config.toml
d_model = 512
head_dim = 128
positions = "rope"
init_std_qkv = 0.044
init_std_down = 0.0
beta1 = 0.95
batch_tokens = 65536
doc_mask = true
steps = 8901
MLP neurons of a small language model. Each row is named by its layer, matrix (gate and up: input weights; down: output weights) and neuron, and shows model dimensions 186-313. Each number is 128 + 24 x the weight over its row's rms, rounded and kept within 0 to 255. Numbers have three digits each. A neuron's up and down rows have the sign that makes its largest values positive.
A block is one neuron, or neurons of one layer that tend to fire together. After each block is what it responds to, as a language model described it from the Wikipedia text at the highest values.

L3.gate939:169123142104085156128158175097151102121108129149095123130122121133129122133127124118107138156104119152154111139100112113105100093139095108137160124126097162144097124146163145123163148125092115053090145126138162154148115137114095122172127125180086126124096160131125118133137126133086146145136134137139134167133143126124132138146142142130097158081174165086129134124148152132118158157123
L3.up939:178123138111162154109142068127061138151072110172131119130145102115126110132127129077140089125092166134146126099174168120137122109139171197136127149113144161108125111150169123111112087116170125130139183167155122096172101108142115160098126145180088084097118137153143122146126101119129127141093146145130106135125122100127143124081176133096088156081132128117114160098128139150099110111156
L3.down939:144128102122146111099142100147129176145115118118100139137148075122143113167135118101176110126104142136112076121123135137156166118136139109139114141114157120135113086092146149125131113145115138209121132168128126099131117115143146118125133123174118114096123121115152109147118093117095135142118134117090164113126136116144103126158170143137123158083131108126104173099103123163142095118121
Description: Stat-table cell separators

L7.gate151:149109160145089108123065101123134139103126080099099113117160090157131118124154142133130126115113128153152113151150130062186123145138111136187141138135067110090166130116128160123144124168133162156124143082135130152081097130104135132131082127141137087142146117112097169108116109109126091170152168124147112125133166112119123144160137153156100139120086107117094129156137185070209150140182
L7.up151:114119111139137136094132130160135117086117105080137130144087136132177107112119100118127097087123150158127137119159147115111178146114139123117118142085155155150139127102124139130087137116128159099124121161150141141081099130131138157123120117209131130132149129141118069141077170134122119151135149126156118131162096098113091085142133105056141143138133157147179128084124073150113117155134
L7.down151:187111121142142113089108135152131112126124126151135123099112119124107137125136117139147084146108140083169142132107115088119143142153128115141135140113120127119103155105143175113137104125125140167110128118139164124140132136145154115160163155148112125114147116119134131105146104144164139137111142107092153111116154151095118094148135116141094119121109103143065094128164156123150160166133
L7.gate425:122137085110145154090113101158118101128141143137128094105131102113135127105128109088148147157131116155124086100146139147126129148116136151159112111127129179076138159061164095160133115104161118062097128114132151141090153118127151179119112141148128093099113140092083145150129133134089089124133097130102113123112128134177148124142127127092127135127103141117175130189116120177149151148104
L7.up425:099111153157115146100144158121129148109113145103141145107122121090114112080118164166127141118115126083175132131050091119125141155140131100117160161101136126136131102119125145144132108090142151128153144123126156138113139136131133150100134189155132114157110107175124114126093133135181121154142160141169107125135123150111170139133130148100090110156180140143118099142087181154129115098107
L7.down425:129139131122140105153115121121155095155144156133170112137158109093132110171151063098129145124142120152144137132112136144133138148121106094130061124146150143132122184135122179121112142152095133131109125109149143133124134144167117141091133102133140169093095145103102133147134153145127168135129128152096133082135148135126124169087097092084182080130098131116106131122140118103115173128151
L7.gate485:086106088097086176144093134126132138132110113177130168157083141114137134136127106121103154136100094149086129121134119121123152081124126121121157137099070135123139122124161137126102132124166144131107123147162143122134146120151143149132123143153091141111144085147133121089157127127143105128165159113110139104102130129117139115124165132187145133134146139135160165110127086119107142120159
L7.up485:124134131154142137104076117139116105076138103087128128134112123111135115124129135168079130121114118137124121059118131102113101164148136142113141117123145107119152123108113160113146134134093108112147147123097115135137163179100146136099099117161133140087153117131094105079104079156154100125129104096129129147088151140143157145149123122161137158137153135125133158132133136120158117132153
L7.down485:169086138149073104145137127114115139131123153134092121134163122101121137127168130105130125146138166126112112126077144117125127159126122109123136178112121165107150121145147144115124107125150093153127136120108120109173100117127140107140113145104141153112100147092126116158117101100102157162159116146140129165140144108190185123141119128121066119162141097114132106120098154108118163099136
L7.gate1314:141142125119115121157060176157153139097082141107111069105164127141109152104132152134097105128111105114142111108152122110162148159123117161122134142132124103133174128151117124157133125093154132107101119107118159104107116151121117137121094126168090079133137119091151134157106149082130093116078119192134106097123130118113124119124161134142125137110127099099105134150162114133176132127152
L7.up1314:151135146091166135097145134143120167104179162114129156135117108084139121160140103152128128099130087131152140125091090117173146155121091138125125145067128143158118115137084113146109122111102118132124128121125087125129106124123123148069111157131122161183103121145129107169113092106110098139087142144084080127097113186124147132149116154036147143108137112135160153131124162119165100156137
L7.down1314:163103146192145151146123104108139112129169133115124116160146117079166125107159168129139124142129122141115112137147153148104122145128136112159127119115085132163134146142153132106122133121094105037166119144146136115144156148097093136130137128113098129137122161110202118098155138132121168155150128076137081137128114100176100122134111104130185127117104134175098114135113135163173110103058
Description: Long number continuations

L7.gate730:169098146162138129106182116115155131122114127069168092122119157108127096153129172139120087106113135100083152172098113092154119140108102101152140091111120158135168158058111110156141133132101107089126089140112111115124134140157096186114101126128140133139143123116119123125143128125133114127125150128077140143091111113107109105151127086143127132151136113114190100113118111139088102158138
L7.up730:080162086111103105140109182156112112140094149100136121130135132168164143138148122155115087120175092134155111129107105132134129118130094130138109149150122130154121146103094129113156115106187118138111161136136112138096120135104124095124156082172118101154134142116136114108165140123101110082117108138137165166176114154112122095143111125134148086159133114133136138157119134089092088160109
L7.down730:102113116115137111150121120141086117184146085163103151126152088123124139094118136124131092171113074132125091135125136160170128144145123133135121131096158132131132127123136139083117160155074155118130142085120129161120159104095100130105176122172131125115139125145139136133123129171133100117115146130161120151158184157169086104167108130140122119121158105128142106137126128142133134136120
L7.gate1725:150101110127088113111132097114158122136138118146110111117135130103112120129162166156122135141135150138158096154152131104123161139138128084114173154099168135138146155077104100120106119128110185172151108139126104102139117122149147129095157095129158132145175154113140138110131110123133111125182137089132139126109136117144147108140160144113134093166153109158105155105121126122137152143153
L7.up1725:127111118140126155120125119060121124176132133160101144105124071133117138109119103160111123115127106151140075115169112093091171097107117091142170089106125105114098159127125090145149144134089102126125108175125108092141155121096203140072117122127124138130104133153103095135142119151139131154148105120112108126163098137106117092139140116095119106152168118168135094113144116133085111102138
L7.down1725:108176144129131135134121086132131128177107120110169114114136161161143142111117139153105162141147123153096076164183122135090099113154110120143141074150162167175086076125119117122128112123144151034122124142174121132135164094109127150152128115104121134134124167146141090134132109118131128138125115165122149074205160126135104115139076139129158169133138109129113142124134128150100123105140
L7.gate1795:161095127112135176124159119139148127085128165150160074103167158087131147081136167147102141106148164134073152186144105135127126124126142121130166132082149124109146141135119140131155148112132148120118112156129112132133118111161118078121090114156142145159142138127156082120138146141148079134204174136124143118116120118139112119087098108099157114164166130095134113148088119119103115069142
L7.up1795:178131100156110154148174077114124104135064102161172153118162124141161129121151112146128094144151139133133104138136093157134104136128122133163151085126129186111103118069131124133095143141137167113124145140106133163142128124115146133114142139098159137151162153184163116124122130103135111094130118138130110113111108105135062135128130113139128123110140095145159115126131149167140165143123
L7.down1795:107134093195141123173165154113140125162113106103167132118170166161124127105147123129150115149105130109099127180165139122117126165156133149137128123157126203108081085142145094147131121133081162084149166153153152120120114141102107149116117143089198144107125170171123119135141119095154151143128144132160110122160115126099089109151108130155202142114122133142136091108122146144158162100108
L7.gate1864:104098152103122138112159070154125127123099130131118105118139127138129130120127136153084131113171095143079168138159130156121119144084127129139146132104118131136123134122120111089138139147140157111133086140117077130134094112091119114139139128162158113157102177150158171157135145189097119136198137108156106137159140134125076090114150106166164105155138138142158110145118146146095157148144
L7.up1864:066125130178139108123124085115135141136107155133160138123137122110125126093140122141125087087136169124095132181096128111124133155119130133144104170150126162132142166108150168098122107093104137156131097152153115140094105114156128165133129128135113141131168137136148125131120157218148120143143133123151155098154110133110117137111137085139129117132118076138136107121140133139149149108152
L7.down1864:118117130103152156127140119114145095179110130129148157174140193129146170138111130098175129157128105105153150146153086136115113130156098155130137127148146116093109113128170083140148139132201160000115140160078115131156151158114124140138163134141153129112138097180119115102126147093119120109086113138152081118131147124122159160131064140142091120117131163110169162115124127090087115154084
Description: Sentence-initial adverbial ending

L3.gate391:112131120135126165117141133168060119117136101115138133134117119131113108141133100155099148114125112173121099129138142112113115132123111128149145103145129179122100141135158102133175106167105106105143119098117129124125126135118091184118105150087134143148132176125096107092104111112127186143129146141141124207097124144188122124124106156168107107139193124161149141121135102144128119106105
L3.up391:151116128098121092165115130147121114117134159112126066145125116101129182124102128121137121140178144199139142126146114137119139149174129114158148117143121111126130087131098133119125119174178137167120131109101149132143128124167137098138119128129138131129139149132131165094130125132144131128144147157118137133158116133104141076141107127135106117134132127115098146144141106183125181164103
L3.down391:119101130121122118174100147141102112173135118096175118163083099118143107124136105141134139122146122128140110151147131157140097109146117129138145172117112163107122154187110164141111166146154093101150109088160133110132114150143097131114085140113118122127141103103134129140169121128074169148114147085160103149096113124133131104120116169114125094194142154144132118133111120133134107142153
Description: Trailing number digit chunks

L3.gate417:159099136147126126148106091112127117167158103135151117109134155139131116101134096136100117134164121097129098186148137141136129118146150117107142109157135120137103160113144085102100113104115111195175165134139092088153161123108134151126166130149154105131128123099111120074100148166085104137150165145113150135119138145120092113124162107142149145099115171134106135135110147137117165116131
L3.up417:163111138128103150103134112085146069134107130149120118122088140144125153157135136159141139112096139160137130149086132127121158134162098131125148093142131147153127136108116116089137109113126148086168108129171117120103111110098107109081117140126174093156142141128099162136132149129078130121131113149088176139142127108133129060156133099184113088167117139101112156156113182117118145088123
L3.down417:124136139119116081127123111169117101119104132117150126110108161139130146138132128161132130109105142144144118156109121134113142150135115135149160142140131164125121127089132093151135150137118132016166116124098139151106151112106107116144130120144168156119167135128125147120151142146096085115160141162102160111101122129147096138119142136139129065125120147125148168144100121135130107146100
Description: Sentence-opening date completion

L7.gate19:130138089136119117122117144147108048138123147147113109141148092087087119164153107100119092139109154120144114165132090133108056101137138106137167083091124155169126133113124129113086157126166105162195119113121124133127138102143113133111150118138135155139146089126116144110121111095121096119109134148148170130099183106123138131121154122069150152104120130126108142120121117139123170145095
L7.up19:116118139083101111097155110121099140140117113132107143136150122116132143152131120091100110114124119151155169136094146096121119146163130118070130089120146171127132145130107106106139115136077091136130129170173133101099108155126123137078165111133090086114129138126157118189140106145090136077158111129175162111150124130132106141131145173140115185121143138126106128131098096163125096135076
L7.down19:089133142127125124129120183126141165130119095104144142117133097102138111093145107114144153088147120117133114141122151171155094086088137111101148111078146140130159091100094115122083140146168086112119131115124103128138117098152104124154140109110147139125160095114129170119149120171166090084125091134096131051063158098122149141120123112149101123143085137087135118117122130123130116170139
L7.gate309:134118109126132160132131099107123112101124171157138122138133102151155105130104155118165117097088124107132123102131118167091104126142100101141180161125134171051109091123157165123116088124140137129109117163070091159112133130166143136142091104158114140127133127161112119111121079134116143157130147090137151106137130104128153118141158140119133146084116144138117147152149148144098119088091
L7.up309:133100080140106165159100119082115141122111110108108114108141131109090153146197127137182112115130109124089116101118116117169118143167129133189136158142094120139094133170166110107120137134136127125163172052124106090095073121099145115090172142147113110118096141126131165132125126153166137134126115151138134105108120063147132182099089123131147145113119133151162115129138165141138121114119
L7.down309:167122117090109116093136110128122122133140140134135119145138121157084115133123156120131096111144113122130139116146144085120105091116136183188085142099112109113118083106106157132181120140064091185128074116102142142141109169107144128117149142127104167155105127136154140123158108144125155135158098157149152106131125141145112090128151155149138114136105121135174121108129149139103112106108
L7.gate369:179135094122135123128156129118110107088113133132104101079147121107123173121138149087108120147147138115099137147115145151106127118119138126140153130120116121133110108161142091133142172122102116090108137127135131149145091127167113103168157095130160113118092184091121087142156127101093134099122138155159097121129179086144102128132151116133126117118134161125132104093111159127115139137130
L7.up369:120099136129119128151121154125110120155095137133116148108149128163147127150088136124147134098106165136137113151072122119154136134130074148125119207106081109117171162109160176155120143147120106118121104194126110094134133152122150133122122091101142143144138120124148116215149119128158135099119087140126140133111078157111140093098146106117119145140134110177132130135109145125170093126124
L7.down369:179112151131129139128128152121142144129178111144132166118113126149124110153104095112130101093114149131117153101106115123096077139121117104125094141111101119098176134129151176159128092110140126105159168131121135114128144144142154148141103149115094132153137119117152160121119098156123099124116131123075135113169099181157102178144086127142112136108117139097161134145165127119177082122071
L7.gate447:188138140118178130104122120095098120134123118121142134086125129125133130176109103128131157089147124135147130163137126098100139117155108127131124135120130129136082156122140149129108152117164137145105088104108142111141118161129132144129141135150132149129109184121162151126117157119104137114157136127136093118108110142158121126123118158097186164165110146118141136128136153117145099088117
L7.up447:144144136160153193105131155167113158137171116109146125107130140119145112120151162168115131119143124129110164131110131092128113155105121113163091120134118127135147120145082118113147118112097109082113145132104155178101097125115076134104123125152118162148125172108124101172156095131121133128114144139143156134168106131155110098158146123148125143095119170107124182153095126104171134148123
L7.down447:139114127098133140156120102164118086117143137135139153157105109094164106118104164105108103124091138169154152115138131136130120115122151055131100139120107135151108125116091145148142109124154112101132111125147120167130130134089116153139132132090120089139142159108105116112115122114097134100122142149104151130138178150146129099111127134137090149127155094150163128132096109125160092151157
Description: Stats-table column separators

L2.gate996:127191143130116136140080093150157086094117125142089121153138138130160124113098089068120171124079102140148123136140087136152122177105147131165144150109122129130154114162127086119135146121123158131103120096060172100162149141095079108099073121134119110141159177110157138150091120094137122160166115107165139142125145119080137161142136142106137086134132142142123110100118141144112106189112
L2.up996:106118158097107135113121171153063132139129162145183128110090138173122098125101126117125099128121139154110087082158116105141154078107113122106179117122105165085157152082155120115104109120124173149138108150144143110132119137119107148138145113106108169129105100121109118093138128159137092139141092141128148129124174108130133142140150085117125130105099123098132135121148123105137137116151
L2.down996:108107138113128136076138164119083120112124150158181122116130135146117119126131120148159118126153167135112132085143151114144115136147085151136147109114108167132140105083141106161103113158136127191179103136128110114141112119133144162169193147105111128119103094112109084081128158162114111124135106155117142142127183143116115126112156064134119110099147144128107148168094115115160139100162
L2.gate1051:121140141135096125127122122135127120128128130112129102137133145127130125085086125133075182122121116107112083141135096168123120093095151196107125158139105133139113178095160105118132117129187154175130131141096121089179121157151137116150133140116128150121172138099125125116112163095144124071130142129144123151134158132136142169134172177117120112150126118145142137165135139116121078152135
L2.up1051:168102170142131144150089119117118095082093159130094111133134115152132112103106141137118129144112172081140117106137089117118100141169170157127137132108158130122123100159124127170122113118088149143169137123117126112154160117085113076145156104113128132132121132113102126104112131089149124147131119130166131162164140142137097105102159119101133120137082121092133140201187152164096113124096
L2.down1051:125133115091121167097129110116137099068110134140101103113164143120131052122099134123135137140134113111149111131141111121133118085107146162122123126169139120122121141138151080176135134112132135183163151144099143103163120163086136100133108155116122121117123134133178115104125136072100120145111118178182142121149150127151119098102121105130122117137153122149139087134134123154141132096081
L2.gate2038:079129135157147149150120123144159109061096170089103129103153119164142126136156120131160109103135092118126124079154126080136108142110117101118132131130129177104137126148113108140124151116105167140112108129145180146073120111149114121140155120150087117105156144172132139159113143127177113152161166133175126137142118148130141146137123134087144123111084103150156098091145123143156141117112
L2.up2038:107156137150125134153069135134133131050122156133095123135134067163142095160111162133114112107120128174127109117125142073122152117116117101120111141091109161135128126136100100100117130085167168156107124091117137120077117138143129135056168123132087130093149075140155141148130140137138126136152127124163135131155120127163128128168152117130111131102092109115150084098146092150111148115106
L2.down2038:112130160115112140111132103131119171179138070170141095153153150090131121107108147121128160153097161081163124116096133189165130147204116127146118112156142108126078126116095123140133158090123098114148130170121147139133069129140129126121091114122137178113075102114144118121139154169123163135082096115101131077110137116112136140098103106119108170130146123117115163115105109123102138178135
L2.gate2039:121114128136129144119137135148115128140124134146133136114135114098184111150139179097107163149119162139088134111104106106157142096154110118125087118120123155117167112101132146090156141100135116142119135122141110151182125107138112128115095093128101154098105132131084174148135130152144104152123157124153172137121120118171116126145135147122111149134145063102126135091139142107138100114139
L2.up2039:150137121132085117094145120101133061112112104139107147083099079174099106114131113116111116147128154107142148131150141113124140134161138079133136188123106116141137149126150079119168110098121136097107135159144111103135124157115147134128076105101090134155159118131120102153113131156126142146141124124126112143106137136115113141105084143146148132159120110141160139110126117107173122107138
L2.down2039:140100129106145138143145122148133115135133093153150126189134086118153095188156167108174120122125074144098122090135105154133104110107136109139110138143124139119134096140100118118133141123121135166122183095150106128114160115098089146154120140104119166159112135148136125111142139132168142151104123107137121137139089146147142130146137112131127110112128103114136132115104182137124109086116
Description: Sports career nouns

L2.gate611:145142158123116116108117123093126103137129153107135141130110119113087085117122109129079148117114169148122122168122150140126120184106091090174132140134114140118146086109167131134124124097150148105116154092179145101145071146126116116148109138129141110137129136122082133131120111143125140143124133151120164142138179102136111103101139099132138154119152150107118119153102135154107200118123
L2.up611:115129164130156108075132171100138162194128112150110104130102150141119117142146102135152133142131136130123105094111108137156152150157150145082179123146163086121161097113099142136128173113105136136110163161115153156145096151165126114114154115174098139128123145156128102128154104116135128103129140110108135079129107147124139131123108169145154116153135143147174104153136167112117134117152
L2.down611:155152131151130180092115140141146127176142165134136118139132120147132125086137088167133105123138134150118075141138155105151153144148125155157131132107101109137117135124120163177112177128162107138144160142157122177144103120151146122115153102108117093129129140073121119104127123091096153138112130141125156090110119142105120153133144140150124135154133141156138134151141130098144137154113
L2.gate1233:122118162133128160080120096119076155145152136136135108117171143138094106127130112129143132130107148099165083138122123126125110150150150108121095094148119121171120100128110168164148136108105142102126118123170130108099119105154119169147133113142111114120165122112131139163111079125148120146157104123136184132100135145146112121135156124113120104138113109088118123141111077103106146105099
L2.up1233:103084111162142130120120087097107154124148143155164185133113162149133134126146136162147098090142163132093170122122130178105124136133143135082116113102102118146185124101130159142095136141127142160159125146154125158161104100108167142128195137147161111130131148101102142156149137114132081118143114120130180145098117155110128141150135144155140114112080127135110095128113128122061109128125
L2.down1233:116139149151141139103155103096107134159127124145136126080135167128140160118121070154137116137132148112106143161119078131111122122119132158144143133122087113122175117108127112146130122161092144026113183160152131169113127077141137123143139142122113183143105128097115099117129111114121114141133116115152165095114147150121146139155128145143158114081104100128109085157106124137092106136136
L2.gate1709:124124118164102131095116092115190118101163106115179167157135195095137144084085088125145133141071129144155097140126126133120125112178091128137148156144065121135150117081132170139133125141144190129105136098160156092130142146148135130152130162130134147140135102183098130146125119120151132105120142135163110095105129132103116092178148113144107139125112123110144121142146142099103123169140
L2.up1709:097143143121144125113111122121106126124114113111141134132130169119131126128094139128113132114174113158147152106158126129120149133144148133120125112122100120122102117076174078150151141105083111163108116170143088131138085134133129135112118171123146153135156196119138125137072150129127120109113123164172161160074146121127133126160133185117130134148138151125103158104104104069106146117161
L2.down1709:119142119170114166095135096125103104071156113118173137129125177108153109098127106174139120139100101124147113147122103131132123109160115139137152118136097128141155081077133120171149129131156147044110149091144117108138125147127145136164117172156154149138147135156101123131149126143158118129128154146157148143106144141136106100159171120168109158132165125126129111141136141120107113167139
L2.gate2044:162176130149121119121124127117151131110174109104149075158124158188102156156124107119093116091151152138147121155055120084129118088131112165161136138133154166126109105115118103143158129132121162169140132113148123137138110078118127149143096129129175114158181124126102104132138145096131124147128096176152187111151118119118144115168105091100174103151115092122106160153121084156132131097152
L2.up2044:159152109145093099085153157066121140135151167081149156109114154134107137119127097109122097181156111102085128158125138123146136116142122116143135119085104133148145111144132122133150122149053092133131148097112169155099133156112177114140111103143156149125102133108131124140150155157171124150122097139144135110109130134124162120142095164066112138124162133111112119174131088163130143106136
L2.down2044:083130138142162127125166135121128115172141119134169054136135194134141142113146099186145101168104118159130157143144156091129132136169138159200178092119129118156118120158130109128116099125182099091129154132140136122155118113127153079133162136175133159088134165126068118162148133106155181166088130131124144156082115176118116127144095176111130077123170166123115121156156153083145140146140
Description: Complementizer "that"

L2.gate311:129172149132150110145118148108129147121163146124142120114106114181125120128143117160113135087141140115170097153148111157146129142126088080120142125171141127147111146098145125128155105109137161148188128141137110120086105093122109147102144151111155098102144132105116141160149123090098059155116132122143138141143123153095109137158133125138105126151147131169126117142078142128136150154166
L2.up311:116131139054123062141088078128128119108169159138139126115143125113121105147146127119079156100134130118150118103162150166159129125105152141142113157162120134098138143089160079134113127110131146148125092156111126126119152100139111116155136105131190079169120138130098164093084170111113112139157112122137190113126156118109131095106128156162146097123137159141132159140105116112108119132138
L2.down311:106136115151151138110179126094142134136107131109090148135133105137144110126122145144122144127086152063141119147142117130126103156160127147154139097123105142123173131121121161139112138150111113052138128140173102128123118129112133160162118109138131131094144085080170136135164141132135100115150123164141088109138128153194202129118147128163134144105102125101119114171107114127167073145144
L2.gate872:124128117127156103141155099158176100179165111124117140141124090144116150114150129106129105124172134132147088182096122152106112139146120116125136114140109114159084120143106121149079126149110107115147153157095097126123173082084095177105155095120179130066106146105136116119112119163119093069100095107110171156137094122115097154146140143089132107135138133122122149117129140120162167163118
L2.up872:111135090127114093137111070149098091115158106110143163188119098155133113156087132167095168122136145153129140141137127151138109151155093140143140111137127090135117172115103139117147113145104149127127157122140135140088155110122135127145169137110172143120111147097146143191107128101193144124134157138114139160144087121101080153141146080119108148108135127071168133153132145106140134110135
L2.down872:145097098139148136151140095128126129178147142121119165088094124136168153121142120116134099147131152126114106142126112177135120143120127094117139132157088132136102109122120126120124145128087119132145180163115108149146131100072117178134163128138143115095142117123104150118121148148161099101145137161111126112154125128141098117122114153112110117136102152113106131145112109098120155169163
L2.gate1103:129129165127152083085125120152140120131077131110127100148131124131195160160157106112107150106121110162076149163112148159123112122128186104090142140111148154125147145165108138159095108096066177099124158156107117132127095130158116128118117087167122133139107158117116114079164109162123112098136144135082125079124150124111127110142120099140121142119164156123151141098101142117118127139147
L2.up1103:123134089135137161122135101117070124128139138113184161145120136120087139167139146138137170117114144115127149099111139099087111095147107091139127134130136066145106138080145078087158113109141122115135169155131129148109083111156132097110120125113155158128094140089108168104115139155114126148109145139090123131150154169101104163146192171152162090156093073117104129105122148103159119118158
L2.down1103:121102096117131097124166118149108137125126136106121133141131080129102096164125107144131142093104155138148157157138131143134132071155144141087150133156139128128165097139119126127132122136162153113127171150101100125100108123164079160135109116147166164131103098140134118106127133129072102121150116154080141136119144143104113087171134162151150119135134114128126071079150118065144140166176
L2.gate1972:147190127135139120147165116148162101128116134116122147122114088110133153157130128114107088139161118151071122137125144136148072114156115134138137138162146142113131131104105098114148104139170142139141129148166143161124184134116091103118152111120163101153143131110120126087133143118143063107161118162138116096103088155066125118128088128119160149141127115073142143111127119136092161157119
L2.up1972:139111129110146163149113106114135114108156129139098070071141115150138166107122135135131108127144117116095115113139103115157121114099082128105145152113151126151137118108102160151177110102106205129155112147109128105117114123141173117105131160139105114103143131141135132122110122106161103153167159182129120153110127177152131114136128159105103155144150139147134136141118112128113139135123
L2.down1972:088147128118132135128114116132130147152119140165141184158136122094112094158094120135130131160092156098114136140139132095138136101169120121169088122175106138156111142116107094146045141160131099109138125137140112128134144116192103152139146114099149117133142100139131146116139172118114134084133133111111123104137150091122146137144099140107136086115107151131120127152115150124121132127107
Description: Year final digit